{"num_hidden_layers": 16, "num_attention_heads": 2, "hidden_act": "gelu", "parallel_block": false, "init_std_o": 0.0382, "init_std_up": 0.0341, "init_std_down": 0.0, "optimizer": "muon", "schedule": "cos", "doc_mask": true}
MLP neurons of a small language model. Each row is named by its layer, matrix (up: input weights; down: output weights) and neuron, and shows model dimensions 0-159. Each number is 500 + 50 x the weight over its row's rms, rounded and kept within 0 to 999. Numbers have three digits each.
Before each neuron's rows, "fires on" lists the tokens most often at its 100 highest values on Wikipedia text that the model never trained on.

fires on: " d", " ", " ex", " l", " m", " al"
L12.up275:502604512521480410472440539452471412478545482559441442443442422507566587479507584493503513447452545507560503525646426536569499425610563518473468626536462498513512427502499515409485438499441496482468467512627508566499531490531435468513506435542543469515472556420445429494507527551531399454465427528568528538522481554477534464599600559573405456564531481498532437537476480473501509408465496516490478448436498538448480491455546536538474553475549494477560468461568529438566512482540553
L12.down275:443508469530522547468441541540519537448461478533539477559474473513519421530481461537530488481574446577564473567461500415539495513466546477491462565589473550540539420478533474452439499568434401447532563556589465601444513584429477511448499494525623488528432539507472468505543568483498481493531490653593477487467463572525542455533454454519406584513513475487536560511536466446489457531399466505502350418481451579395483454500489436520436572467508502524540493536497478491578443430578487

fires on: "c", " inc", " occ", "aced", "pp", "urs"
L4.up201:561529585572503440532467396514501426434551432603587504443448496397522616548463508525522493534434495413470537396529522565502530498532506498478562492515531495484563420491576518480426557523516434439423460548525516518464570556405494417517526379536431526523481600534490449579401490489576467476515512518544442525485530468489448473486514505505460531493541483478521510585447490479476421473491543437565432514543517536564412560424429452478527640501463467543555546528485486482512440429499506
L4.down201:577488500489564482517544466476551511512479595501397460400565419538515511507509572540526529518517508532554464530499500443485533469457464596443366399476509389430551475533414573437525486476431542441462468532528487559497451485571494561498455497482453394522496412571459558507454595445560537450552505519411417545495555429560500580414361529462552535494490588559449506570487542482549506475481535449531552559524546581472462510516555533502458479406464495482557460503503519541500476497544564

fires on: " ", "em", "om", "ou", "up", "ep"
L8.up504:451506458555508582592470474495500554498416472484513444481489475447570522471518464454578510448427490434509598581519492518442496527541516513558533563521488599506471453489518498481612486483547495510515521514518493517514403506483484529497473451447592619540628551451540431461417488452583456463470519518521481595480490434598515439444448376558509369519329604466525447439544519539469555543510476476492507512439485446470461483462546505487531499545510574499471482546511440539577499415522528
L8.down504:469540498504470470495523488502519521575470430623396557511489502518551558529543461498435512552491510497475588557565525482509511481419480569438537433362523387579532503500480556503409487473455519500434527448543517487601548594464491508509510533486562470480412514512493480537481555541461579533441401517590504469522574472409484484561538446521439512521528451469369560517427552463530479455560409528518471545496520537525563504528499424566462538487457466547383515535498524476604379496425471

fires on: " \"", " F", " My", " Her", " my", "od"
L8.up448:443490419551434488544583467571607473499481552600570563493455420583476451517529474396509339530468646514534550482480471528408506480541494416400510531499508603541532403477540457509531475633518523458473493504517473481480525531495508554437483488511549498504425447497496519602576481581536460538429488462522523552526499546541502479439529481446498470558549391557488478469567433493554497438509487479452421506486422523474479488476490431531547495562468538448535459513554548555549479450474567
L8.down448:512496463538412482541496584546523514408545607508438546471505505530541528444504477502482400544502580451526531503491495540387579451473482458564485593517490527496559453432575505498487589573554518430518564545536502465502535641476459503567533495547520476396533456486432459468536498515531401486451428459437474419491471473531546480496429498508444563576472378515506558485578486542436544495515383523526467449490567467365542582415479468538588517453465493464499486490570483560488476475493567

fires on: " B", " S", "ib"
L8.up78:572431627542438451522522548494510492440550499463490541397494506595512501541534404460564531464460489525454490575462516490490517545550402478535532563397518459490505488485491406614542526524521429521448560496510495588503471529410461409434459559437532512505473533520566514497473451572539535540572534436470472435457483478559530541481477491579518480396499512518509593530420514476601488535389477450463455460495444562490445391451444449495523551572461519591471418497481556479523532579537577
L8.down78:534491489525431500447451459522429458565509527476583428508565543533586466398477528534481524457464423451539476512460488558512499620464449505565508527506529468476492544499524421480601475569524550489512474478419498450565458490538565434537514450472498487459467482516580428459440479591488536577542474457492519503476398469535573522449519603517416451590506523493536484509486469619515510465472504571454476448363484475511523490459411445425515543515593432480516397560603568509554618528459544

fires on: " F"
L12.up306:524458408544514500434533549539524502475448464595599551495422481505468492419496486436461459504475556506400545503494447539577520431532554445496453493437554574537529543510497463548564532502498477491555485471482493401431571532564396468539499583395429535461537450552506528490573503549455529477516413505497454525529436494524514466516576496515435573538439514551385517533505437492615522588505545544552448366584508492527473523497460476636487481569435463520512510534575476567469460517396498
L12.down306:529497553516489477448528451470550502466521528515578482542494455548560519463601569482468512505473520518502451497436437529525457461400466599538557515438519360602511576481547447446529620523485497474461524393520436446525435577531443512476514500491494432529458485524492468569547529512407477445466514587437448431476470597547518497509523532421537494512521488702465504463532521552495498504431410448484487478516523503481541464445425415551435554455512469483491472581595461517524484601554540

fires on: "re", "le", "se", " Le"
L12.up94:470555553492571475534498528493437563459478489437462581538469459405528468515583571462464420526580434490322470591488503426500623484557540558597501471516537452504536533460496565483468405508465486454552540576532437492434534509548436485449484568475567513529498491562534418536510523510416427620580549552478404521521483504440473432549507534516482526494415472546472484420503483572517469510485549495442522508529443527595523396499437536538498530495527461505465476568427502480508392513471523
L12.down94:482506477413509518536501496473520505485533517485475428608439441507519523481426515561517631471442536497417484399440520546397417504477477610475560453524451573527554576451480494631567481482429575485446481464516575542491543544510527527491449527492467411554511446405453439585454519510448390440506445461571401466466538542477520570508496514559503454533529500399539604490570553483514531468561564452408438512511548520551540476559480523506445501509511520465432532556523577564479458484482544

fires on: " re", "i", " Re", " not", " app"
L11.up247:519540539494488469542492531496425531518455534473560502575571489498464509435523516435532511424560542512519427588427476382498461521498433594509628508381483525496407413549466512468468481420593491512526433548491430511498518443543525468621539499523500477482430442496542503495603560406537474519517507555489520478473508484585444544509510564514506506486426450580594560547531535475526476570468637516534409534434557465479515514501416361521500515495409566540454511470546492469496518490432507
L11.down247:543464549545417660483512389427488516531541485525520418475500456528489494644519537452420546478423496528450467561478534491457542598485531504494487459512533443573430488486406463491519453519476568512445466423492453536567535456524591423608495481492470514513400478400512419527491437473563457526483602558496592491439509397516530533494487437433473474507547521527475559504514518404530536497515526579429485566450592503469546536508533449530515444509526432497557540478480463489506554494494622

fires on: "te", "e", "el", "ic", "y"
L3.up356:545546583571509500564547486504542450589541467468500514435483387432567485498530483445464443579433465514571531426568453617480555495564523415516487416497496550574559528512499532479471447534507511545552500488554405489458506432502453561528495581489544462582428618530526455537481429494505461496438565479394507404490507433548563431481520520518500550506501561399486456454528530487477529460513485500558491470509559638479375479481502518462516444547425465485579500414489455546425558452548497
L3.down356:439479542505528500622489609506512567491472567573448495478430570477383465538525499449506468611462505512538481556425493578456478491476555467544533553565400554604476512450560431497461588471499405565552470507575454580440494407451518533576501544409393479522499472440458562531459556563488436442500520514423546524490518497550486459450459481477578494523401481507536528489436476476480557518496501413634491480508483460508440570490493473503564544433505406504500514449500469488487572549480433

fires on: "ro", "ul", "il", "v", "ided"
L3.up481:378613523530518521511449545521540457482480542489516486583559382507538486548518500538487415540610520453437429460505507438423476514540523441493576491501520470483457610488484453457485435534455522503486524519559531543501475532497449464442446600477470494514501568464595475552556334498554463437482469521607572502440577466473519551547459433504411523378552502534446479483455518521527430479493508465545428490488527501493517515539475400538453578558559474550449391553520542508482426477419532
L3.down481:490514468469540549500619542466449461440451410419557480436471540417505546534596476505490581475541456460430522444528357490473440553507519503565547530474521568579566570550507510467519504447517553421522522499503580450461495428546561415489534546510467487469503456535582564471515518509512535484511457432505527576455541558417560526569516478360483413573476575556490546527564521550530530461526422461447484449490434494469550458472519436488510553418567453537506409568412549477550555527429482

fires on: "-", " S", "m", "ib", "j"
L5.up380:524376559486480367510477454399476520507586457464598461522572505609430452560445470549544470523432503427539494498539461458505516535501519516516475581463547498527473544475476518524493504391516490436468505467451514494597490499488447454457435447504454508544499447566497443432461545530460475420527494558461522446554478441389545478522501643510464522443472520554550553504500550484597569533487589475491550563498437576571509505483497467556486430583488466488605430537449518426493480606506583
L5.down380:481555525450475438483443494475504437541485507576572428526479516529482505494555491480534503493424520498553564523497554478538530515460566492569541493563475403509390543499589384463530446502458443410559600475465566549561587513539548495465400433530567464526505430556477529444471443564463461590514487570420461477578397509517516489523510565576486569475390465502444498502460505548471563480451491477509518497511590463436527475521394521423460531444530521445447553586522630449413475531469529

fires on: ",", "),", "\","
L12.up19:518451488428520539505552441528529601449421554445429447469488580410416460636451496573502531410515565558465482500603484534614495649589602416367565499539465481484540509506470468553456423514462500514466482559448437513497519517501491474462517518514515519545506498487493507537529489547509583571518480492540540504452447435442478496511529478454555503573528461532380571463525461494557464459511471490505525466511511587438535492489478516475451632450477513438505435536526450514418539418461515
L12.down19:502481482442529551466551560489581515419541511472506437454433517530475504480639575369435520467477584438498567490568487455572515490474470509473406521478507382574542547500547449501464495533559415500445462552543424408473450491447587577545582457483480475486493457404437501522438508545489484569490492422445458592484455509483458521553528560456514501479515589478553503476483625484479503458537485456563512570579437477519563586528525510512494488537420439616532431505508488494556478470563435

fires on: " have", "i", " Re", " has", " be", "re"
L12.up29:496461484553557495358486475512482513620439512493584569475484518534464415525480548475442452538494436506603464490538519448535581496480492493506547471474494526536522496508514581546525429533507435455544471558465455452472519456517488509564556442467443531494346489547559396518600522561523432474583552460505512499490450592527458516498476475476545544581469551453426549482527539468570540521510538538501539388507491552557513572482505438536473464436388480481528509486422556580394395543598436
L12.down29:398517467561505511486516473455509495519533465440482511512401590417429535522536539489572483449534594495447534564498569505496549421482464583465422433444484452491485465515496441462459355507496473504495575468580535574454401501580595454534478504511465497483463592419568522558463416543407539491479609526498565501508498481424434583523390535456494428512526503499503475477553521502481552569565569446463444551430535518521574458493439528549441532570498479500581475497523441530485573587527522

fires on: "y", "2", "I", "ty"
L5.up497:461564510514576394529506448561437551501498537494457451566484505491506539415541543561474516459509484444554498523515527505611469551537511434506524525399578462438514504454538509537470543540528529505467453579555475471497401531520482580555547433472538471422551411558402465463522533458414447525526527514496513421479528443579526498440505461520502457398527425479447546490492418511495482548586460508583467565647494502408562504489541578564459570517479397424394429457473522515536564546481550
L5.down497:495567482456493473429446442502425542514610481548496461482516528558476501555526488511452515458442555469509514499490427633465456506443542473452527431441572526406522534503547483575508491532459472350580491501570525486575542423547500510534482418601558566424395506541531509546546496507529516502505520545451540417543590427599518433518475547433439400541544436458472535443489520552514513507516448475491601490437554508453481482462531524422544597383421485576481557536496489526441499519521513

fires on: ",", ":"
L10.up21:425395462472495437538552431564539501454515457504489490430585513423479474463596542582511517403563519445454482512508449419531573567600485481384507490519569474544489511525479489458524509488538441540498582533479417504436510599443462501563441526524532483515486496486489431518603489555438444492478456518481601619486524504436439429541538568516476555674550489474426565453521500463535528392504465518477458510447492549531506547534471579457514426564511506502563470476425462435523526470551484
L10.down21:602512476382580521552455552531471484533478573501441474499499537556490456543464564418529516462472610485515597559483453505528532497602474513495355455532484483486403452552477409517550495545562517440466461558572520478473513460532559533506566509556511526446490357485506505474431506471482572546484439496621371395513525493514488494519594463504531476443540534471502488533514538534536453564449533479477511556444487535519552589433529545432453499473437404513407506422501487520467416493539530

fires on: " s", "C", "H", " S", "in", "on"
L12.up227:495549533495480536513471457546431455538481524525473567419436516560482534466499470512517514471537507615477489545510535553463422519452516439566509550517485521470524551448503496483482508560508448459441457576453522544496513560479469413471487456412460511543555539432520479383537462455528419545573531431449441463436459527538462504529570520570576535567487606546625427505452441528520471456393567540575507553576552452485502475426510488542483467524508611405551492451496438519563433386530355
L12.down227:529404561431521470457534459494498542526554459507478548504516539490556554559535501538593488541420486565571546471480486522487409444467482460541406536526509603508546521505558556459456486456507400431522500535478525510442501605499550436638364459518540504477434495589482487537524485456594435384439524433529450476498439496372485578494567539492530485503447507490504440489440506503485591536487593456502509464457427479453486450547502522493468471542479487596584563575494508518587398491475463

fires on: "an", "on", "i", "ain", "2", " this"
L8.up128:567462495427483494469567503535333578480533504441490407487468575598479550570461447526461502493481487517481483424504502490406511573519510511555525550470464509402508473460515564463511522519501458542591417508469478491498579601573505552497507427453463467491451536484619502604533408363505447496446593447440564519454503514438468507495560533507538463471613472523489516546477577527477517507638565472450501533555426533514524432500544435484485502501519452483552518451529485592531470435539463
L8.down128:504478470462627581504460490543533449470449423463511477506513501458504463521503540487594436414550448509594436564594545421455431551487465519505503493394466511476501453555463482499449531531534542576489576503491490487495540414483533457579508580576467474499606564457540437505547514491484489501543511321576457582502626471470541489463524465474475505389561541468501464576544525441590481456440414495434570464428520475492497476489456552446566516584521489431437536553523461492525482499456534

fires on: " ", " and", " of", "-", " Ad"
L11.up268:539519453495438608532519592432487470501506552495521488490546472355487536391543523591560486504496470467457515528471520612519461584478538476462532460645528521603477476422431455419542543461519501602462390537523522530425499553460433494534465427529533477569495533455504492460508507576491446422417438541424502513457437536589505521445496459468388530565399460506527415477454474485459395554446518500546450518504522588442475556525539497486498531519489485552484526537504563525498536480433478
L11.down268:575539486542569415408630463473430506526492452496418476447532492513546567525506440575461567455441503525521431484587414494497457565447541553488526438442516542522480476531523520453522544468510501550511422517450547497470411537574481531512396505413472407474515609511512644497428560532450529502450492585538494511536506516405455527433533538520547486444494515522495495492473494490500371451563435599505500510523496486503551529526544516542505371489529618498563402572505536471457472500522439

fires on: " at", " building", "ing", " sp", " joined", "o"
L3.up171:555541509530516416516509450545490450490543563467523494594458529337532492547533425521555683520406446497501580435571515514526540567515481456522496525513531550569463515556499538514532401504459499559477517512521459417450538610511509501510485506403492425443436472539545530362616484521490544488422448505516466470464480446479521515567561492475453473469501434517450482456492468481491426568505511378521586511451523529497555602524408436516493493508510457500500439537499572535511490567476434
L3.down171:517566516523439563508391632540427505477487569436509513528562496453375502508471476459439440468516498511508482439497452485486513517474412565482500543416525537557536513527511548485432530381613559514500480526505498512535500529477501540440530512507392552547582521520549534566534551450401535560492487537566401567602512421437483485482463469505524433485542443458532549487512522479482476416554499419516591464484484412551526532527510495440466443559532433521509568504485588356529584529431456

fires on: " and", "o", " De", " Al", " de", "nd"
L9.up166:430471476558411497496494560542486523502478491473435410503458506511526584528566574463498454460514434549522579424473447540601502507480573485478499506515462588497555476464512545532541491510626465487439431541520510497506499607462394508502485527525536578544529444497505451536465509495456510476591492430553403453576459422518426483561544547430564471558453460499525440406479541527566548479426566452585542369435473497442497476428576349535503578504497493492506450519537594499446524490535525
L9.down166:578484568477533467458513522505527507543621589482464462470552529557606464499412484570437446471467560458527451558527467473529453545458421489485428481496534545450583393477479441471535433580514553505528481469562451451519517443608522547539407489512433527490477498503545499414546559513498522442444470514527516472419577581476428477502387468547556428557461403549495596570502577510470609473540473533536501525437522509458479580435511484393478418535559480536589442509470494545519496477454494

fires on: " as", "or", "le", "re", " she", " As"
L4.up452:486513509475497530525494437558426473458498540462492509550501533538549466561597437586463510471516574456425541488498489555474583473570549456513499589593518467581546479451502583503412537430511476522501498495516422429452615528498446447479398507471460546537551420445555510606540492477513519551427451454469435514583454485393494464514588417431502538483508478529512471603474367456487496451502562471559513502511460568581485467487473580419521571447461462475484465435548484478500586549569590
L4.down452:476545498482566597497540561496500572477512479400500472473437534501515504481510574500557412519457460570522505471523593518444453546436475575502542490457546410492490515567515535482507505460449534457541609478530593500381424553567455457553584510482520483490578522495447414428470570567535440507550514552521504457440577499510415591432401512598441477453432576396522471493480561569451474439483474557494555470505506554443494519466510534517417483485489446515439501622444546562498441421459467

fires on: "O", "2", " I", "I"
L9.up200:438521416567534447386536565487398534531594434449428472623458487508534413488534524467471448465558523468527481479522518535492493601524534536495496428481572538484472512567525533552407515524503593511518548473571473567541450524499492479506561476521443493447488469497466464545625486532472431466528530508435461436471620391587491422436586527509579497429491518457479510489488431459514493485490471548485511568524466454514507541528608436497533543516567437529444321494483554539500475493464541
L9.down200:491547430558508521498513485443480446567546646523557466417513424569558486483522513574418463557410517531504530508608512538539519519437447445498542425537509554561544497516495552553421565504470446467451619503529514447569441457498547574510523514506511435568516465468488416543549472495454569521545435512506476401536535469532492437488481498507453383475522447484461447490526535524423506462509466523467517352486490523519512577412564480489424546364440504507613500474502541444539568541459551

fires on: "-", " An", "h", "i", "an"
L12.up367:526421508456568483496528566459430487492490440448500501593499512512567494374443529504496438434548462522537460516527404466478466575496502446597496513458565516524439553520465542458589497454577481532481539492429430540566495497526487489585544519445389528479493549514504639615572510453500512444460548539492474476484587556527471520475463434526534543574556562494492472513482567493430479406476518418433457517503482497422561324509589487556487482587541441482471486491486480489483527499469621
L12.down367:433497468521470527524428430499506503491458391562576591478579593509565519503542440531454470496527490556514440503533555395498491420580473494493554424513510571541532532484455568421430576459546550450462587446509493560491552553468558501498427555511531556457471545574522410479499484462522462531480562406593541436448490514526495536373492474430466507515480462507593444503521435480546463499413592522494453426500488406438484448502603559497478586428563528500488531562478464550534448521420542

fires on: "a", "ol", "all", "an", "ad", "f"
L5.up125:554513455581392507432517435430504463447447460509449433467412571515419540500481457517548435490407486508451470532610563519437464464507486428486489525480590556494526485549489500471501548505516462532448599435465542553454434479517587465579487467498541540391452459469591468425563496446488515450513491476535513558497496501455493459531598474613563415513509500479551510555507481525563545508581477465383659431555490485578577552554489422552510548512465568502498501509563491554488555495550504
L5.down125:519540590537571604486532552529464529389515559446429514473572464534563533471514518539512557502524539512445572486508514432423480528486503516408477434497534457484492485469514477490520504535467522480438470624460526380427458463582470550425553434451541507513464514376439558496533531499487458549524474556540517415547517458484368522475443553516419496484545553587454557483518588482425489583477564494567527429447463519573476457496526547462405510643523533459447458518471451516564456527488573

fires on: "e", "er", "w", "te", "en", "r"
L9.up186:515464494538484467497444535514479543527488484517528434435469493484479546460618523403559421545490431492490540507473485541519515540614456569583503482398467555461567488550480566506521464589461428520537470459527481405403533467516591530516623497525506502458514466505470416477511520453506488545481598462526523477573538567577495500434444580458555450456451431447505495497465585503491527434518438481608443441548490594499441546486522465481457489535440476522540434355657509526489478426511528
L9.down186:469546489523443524593526459459526457516529560512373515435526556619427491469468566573476486485515528566496517478412481464474419431536524458511511541411516503489537411538485476490519488438500469430469559474494405453512487513597388524542530455448420519465542459506509492599496487499472412476520452449554590571467451511527525507504524529564627541511481534448525401405518503570590484436616447523511532517574523526518499485508437529479505443424543487487512494529575649541527527427502433

fires on: " do", " could", " j", " h", " em", "m"
L10.up388:505452462518577486492529566542482521538525501545544516433466556546576474594531562492503503471486534439473434539556422447524521552523475500491461485413586585482507466473417409473474366517447418471340558555484476480535495447456500513528407532517407528566499531500472467489488470441540485579554501499537548475482511470513523493385532433445467500546538489382565476505493474501476459484481568505587505600497386486561546439583557423496552553588604514498456475494576550527499585469513482
L10.down388:528502432443533458537555460545501444499527505523540537431481613469386508445456487508554517393483369498566443533548527489522439444522539455536554561462511529534458494471528587473491459552499527515441520552657480412542526508494466468502450477525546550478392521483534537407461558385457541449508395527512472484435547500484466585436562479443443469484566614445461527578542518548450544523504580518459505582574449430564505469473492492454561561516475549443462509478516514497593474555439533

fires on: " d", " l", "d", "l", "ond"
L10.up157:497494532516546535528414559445445463606504571540464508481518520504465495460587515532560572454585491542465413523549500585581503419551559436466527591505533506520496395532434496441483527496435537429529507491401590451529503540490562434446550552472505464478346460452494445457492493471506433437564519458526401525492695575544491465523509548507496538451465450521557453490432478505438487531492440508480542507468423554503481443484581499616553502516533439487497476493556462474460457497560449
L10.down157:499563629517485531457493506470523450395443443491565514430446419601512530508529570461493451532524457510535517496533504612486571512576484497556578413590513455466541498566538481514448552447425492526481534466578421498507489588487440491493463478550575464507555454434481477513431477539456492470565574436520435544496595602538536529472528480488433447544496444402569578487460445472434502457440511519516453453511525468439373565495534481425529458586489442510434455527532596518608473497512487

fires on: "om", "im", "am", "o", "ou", "ipp"
L6.up508:546570469447586528553493442497471463512489446522538485400610538509561400530576393444554450514416551502436457538570490510574471522494491420455441605593537497387480446492419454496517439524542423499456530589541445415501409541549415485484516544498565529474515484489531542509435532526487538541438575576487560476477530503566531406458449544532535500593483552462418494517431459529517523616477391505539436503537488495512470428536504547502436498532464535559469500491451597503493530503533490
L6.down508:420500467457498462496489512581516512519471485646534564492427565472472453459516386428512448495415514644496578556506566435519501459522436492437544477493476493433505568488485571550430531507482476480437500405619502464546438567519506557487434509526536512508504524510474511645573538571473545497441637518514546482482439516613510466507443504467497522476437498455456502412504509493479443539454479594543429557557554439533543480480507491520464480365470501472510529436571460535530473469565484

fires on: "y", "ad", "ing", "and", "ow", "at"
L4.up269:490523506546517437486526426570433599508499566476518533433573453521581459507518477473424560429557470471509528384397566525429507566508465504507525526492555548520549509445484521535518427452486488459533499543505516486443444542465422481392565507447555511479430458587519537476517453463413504505507567479463493555485567472602422518526401474472549450491483518440531468490476484449497566428499557559533543631496425470406498334444601568499559520560507534487543510502476584467409532490524503
L4.down269:504528479594521512404541534436565473537471482445531445454462540544513564371436526503598462461474493528471517525586404556465480475524555433474518467528470440524477500528588472494467502594555462607473542596475503556475524488492443572525587515568596484499439494350479535519509528405461493497490511544493514425482445407505466453531503493494422464571456410483495563564449394532490499556488470458537561585431492513569559599539534542492442449467477546534490501520528395505435509490553450

fires on: " by", " of", "9", " ", " Party", " in"
L10.up336:523492510451500462533541511471439563439552536480572472516444493513442514522500526493527444585462577459473568545559581420484464524524488576549533506437462524485431553451550440493496555417494570476470486565586491677455573498492404508472509512506561472447444564538546470584539545534542474405543507485387433478490414468448428483517551468422378396445461482556479556487462472441419454529539561516508539425562546461490540493558587484501522520462455501498480516473581594469478496484509592
L10.down336:591408479501586479555546461551426539469475440503435462481554516519533522484542498447555572524548544514532391620484472488521437583541486410607596530514444494516528494440514503416472531485488413461512510575487511501485501503506484451507509499514492454488464507567557453474543502450477538423503495421523508608599634461472493438454489532455568584508582455423542391474414524469509487451533474516568463449576526326429467496533543476492523487531528509521589433546489437490504487505514461

fires on: "y", "yn", " Y", "if", "ip", "I"
L9.up279:569541583572570440401574468574471463503530514531513540552454445477530538524439549401460486513533548502527520515518465575562514540498575510502539505490507468505561506472576530565449503495541460428490495484549483514537454453522488485476491471602497421528470440538411489430526487431559400504547436510445480505513511475548496491460551583531539524490485464438476445456493489589510462546537495533628438474532453487522539466588623409570502488438450481441540340485452399499477462418468645
L9.down279:503516458490453461376578446510423490506449438598518515538492559460470522534527509522510512468365463489523595487456468567512537628493500525430506518473518593456500496517584530523516432405485379453503542448541394493538510501465511480466513484463492531501444451473623426516547536455534561464532578552454526444467515535568594507435457616440451478524563492470487472537597551503473481474521561535504476487454512556554515586526512419459425457503515426632526483539468470484432520447522571

fires on: "a", " la", " La", " R", "le", "f"
L8.up184:428466481504513487518438449480552427469461540493447552436487430507479511439524637442430414475519525591437509586613582507575521416501541401501471551497513559477488490503469467486460555464474572539478526560584536463514583545484474533545473487469402432453601502444452482483478432492566387481554532466536444551536568480423502498456454527543532557491527470524493528505558493497537478500504507478455505457441458367585577498474465549421439552569510545470567583363490464554520484510531489
L8.down184:613468611545563492403560467429469545461504446522456544479463456516533527403499442520503493560569511451499518548533531505493541372492537479511555526534486590467544530484512517473481472518547517623498539559489590505437479538536495542606507494535475569557508521399490388436516512414480392447485462440472542445486458521467533433489434540560363512489440510545419522506509558579461521429507441520533453501466496466483522420589509493408425499549586560532451490505448514501476470532610501

fires on: "–", " ", "-", " d", "n", "er"
L12.up154:496524559399431469529511578455530462346436508468502562436540483523544454537561467457412452473493464539444455471597325478554454511509533483533493516519483537596498405474504488525517485489460468544469553513464546598498504508533441600481513475512551610420509542467525470531527464536541522432513566530589544559490553473467506446559492513535453438542581519560453413481545593498545490474372501572503482481526489530476454513506441510555578523545518547551514431573541498458545409442462440
L12.down154:504471484564548611452517487560452526494457436437612495510426421494481467508495495468566547478538548489501523513462563513487434532475582534505431443541524465469465412534502489453456534525550499487551532543655567474608462528492601395521475517538576476396547476494545516478522522533455536536504551488413437482459509485546574549491416487599524406490443498435334512444525407506472505543499444510579466512476503522440471442493582443460528498471499393553467538566501568521454564485509498

fires on: "1", "D", " j", "rib", "m", "l"
L12.up300:520497566554564539490542508445612512513447437610521444476409534523435397596502459549514428520486521507479445565462476444548494584456540504448494484441464521477443553609511512496512524435437576563393478501527498554539539507517496557477461514546451436548485401459591614443482526511472447455488519470557508495419522515471484530477487538434488503521467461486472541479478505446422448597550601541524500475440498438465535519500602517445608535473547437512546520439498474553472586536562358
L12.down300:493510498529481461463469483547569446564506561510473508445533557525483474534413540535473513509483584554560517426495456443554408424450493471518546555453526462502508577548449454484567384491606475552535557577513457550479473499450516475477547515438467448529492469387519528453538578603485528519400480673482491497514510559360471487593539470475441551562504510509480515494528637516469594407455563541436463507521471447538426469546458449499527547518481473484459496486437466564510468586463441

fires on: " of", "e", " more", "ak", "inn", "ast"
L3.up493:518533495463404492422444565353618511436525394510491495443473542550530466536445551556451454555515481522404525485520588411526445462454496546466476432536499545493516417515417480498566487490518543533447544460527502496600568577556472570619485488433577504558502479506519526457499560529488512518516531542449473423556546520535507485467474475583553554518433462539522473479520484420569425550466554618451513487426607523434491433484589538470446438486422541515466475483467518524517574480425490
L3.down493:461435414446471481495594428480551563493437540538532443556482482569520454507542471480476537509498598531495467439536448510433498494445536447543508527488557502485440613505461566502466441514528517403600516508559436502553554530449487561562570511531587498528557532523520522457423533517492477435574589444494517495495489494482538537425535464469605536470567454373487374465571471473502452555436473503578483419513466469496504474448344509586489535438538477624402498540514536521500452469500534

fires on: "ap", "o", " prov", "ous", "ing", "and"
L9.up78:402504434590579476553502485562461545494513590432477487519518516470610413507482451394569571527452520475564505488408454444512535540491439589552528590458563501502518396542422517585539593487434542484561481524557402516469499487450495465481486448454541459527453412479496520485494503510568561470537545453528476508526587524451557474575541431564519498559482435554504504504502448459516445513472491528588532562436505370468534503474540470477386471568527479468481530468456593600442507484432534
L9.down78:429525624610490473514450506433503478451478543431503456507601410519426424551449486523566540511483527514465482495505483518505500495500420562422522548593515430469542435608458650500449520462506539469524543488531494559456461456519521534573607630520617425501551471467486498542524437468496438474471494517515442516501473386489570510524520427489498397577389553418583551510403459470475540496445514493549563485591433527503482486487422505516512469506496477480468507506513575539489472476498503

fires on: "ab", "h", "eb", "and", "er", "ing"
L6.up423:447498519526554449408530487494451470475472416473547531451438469549580533487467445507460508483517507501450542540448539469499596526535514507556516495503492497449545529525438526487579520513529478529512552485487515643407549536567467438539429482565526459451383481543475527453461498454492562454474525513627564592486584574527527503514426592539473458443393530523527457575426447482599504555518444525511491528446562408572568371447484545491535503486503484379567529470439590477445489507413494
L6.down423:509563470473460525455498498591510567412524479519438456423630488510475468490500574547538514401493527423527521441487561533553473595406548513441558589566517456526460507503510465504415511534450525502537477592520483487548565472528556538479540582452489496561572523498553435576574577511489493479497493442520380442416489513534552500434486428413504465487453490483478483453401527503415484500412652518418542455520529519457502510504462472491466536554482542396536457489480473553490522629429543

fires on: " of", "ut", "ort", "et", " –"
L6.up276:482497542440536583513577419453442485530435521511566547469474470487468514469545541492469522590565432553484600539537484451460489472522563480381612469395516507500638512571426476531561455520477480506469534579448491393477539523607480489445454502467409467549534466522558571512518579466506458625540456470544466492508559512527411466479521451496507539455528554476456450452450401393512415537529508551560483470463562461435546546445552509520532521501595479500480473407528539496491515453476422
L6.down276:542492600473495511480549502448544489538453425553476394510425493543447585485427523472461549562502473425460633443521535518515526541488543400528447465562518581480473542456529482551511536521502539365435501496526494489587432481481492534529446590562527503567533396486438539511471468465548500574467529564528405518542434512411425521603520553535429526525538554409526528522429482517548345467512473509441550494558592488519433537529407545462469496525521519450548471417505534509512477465475468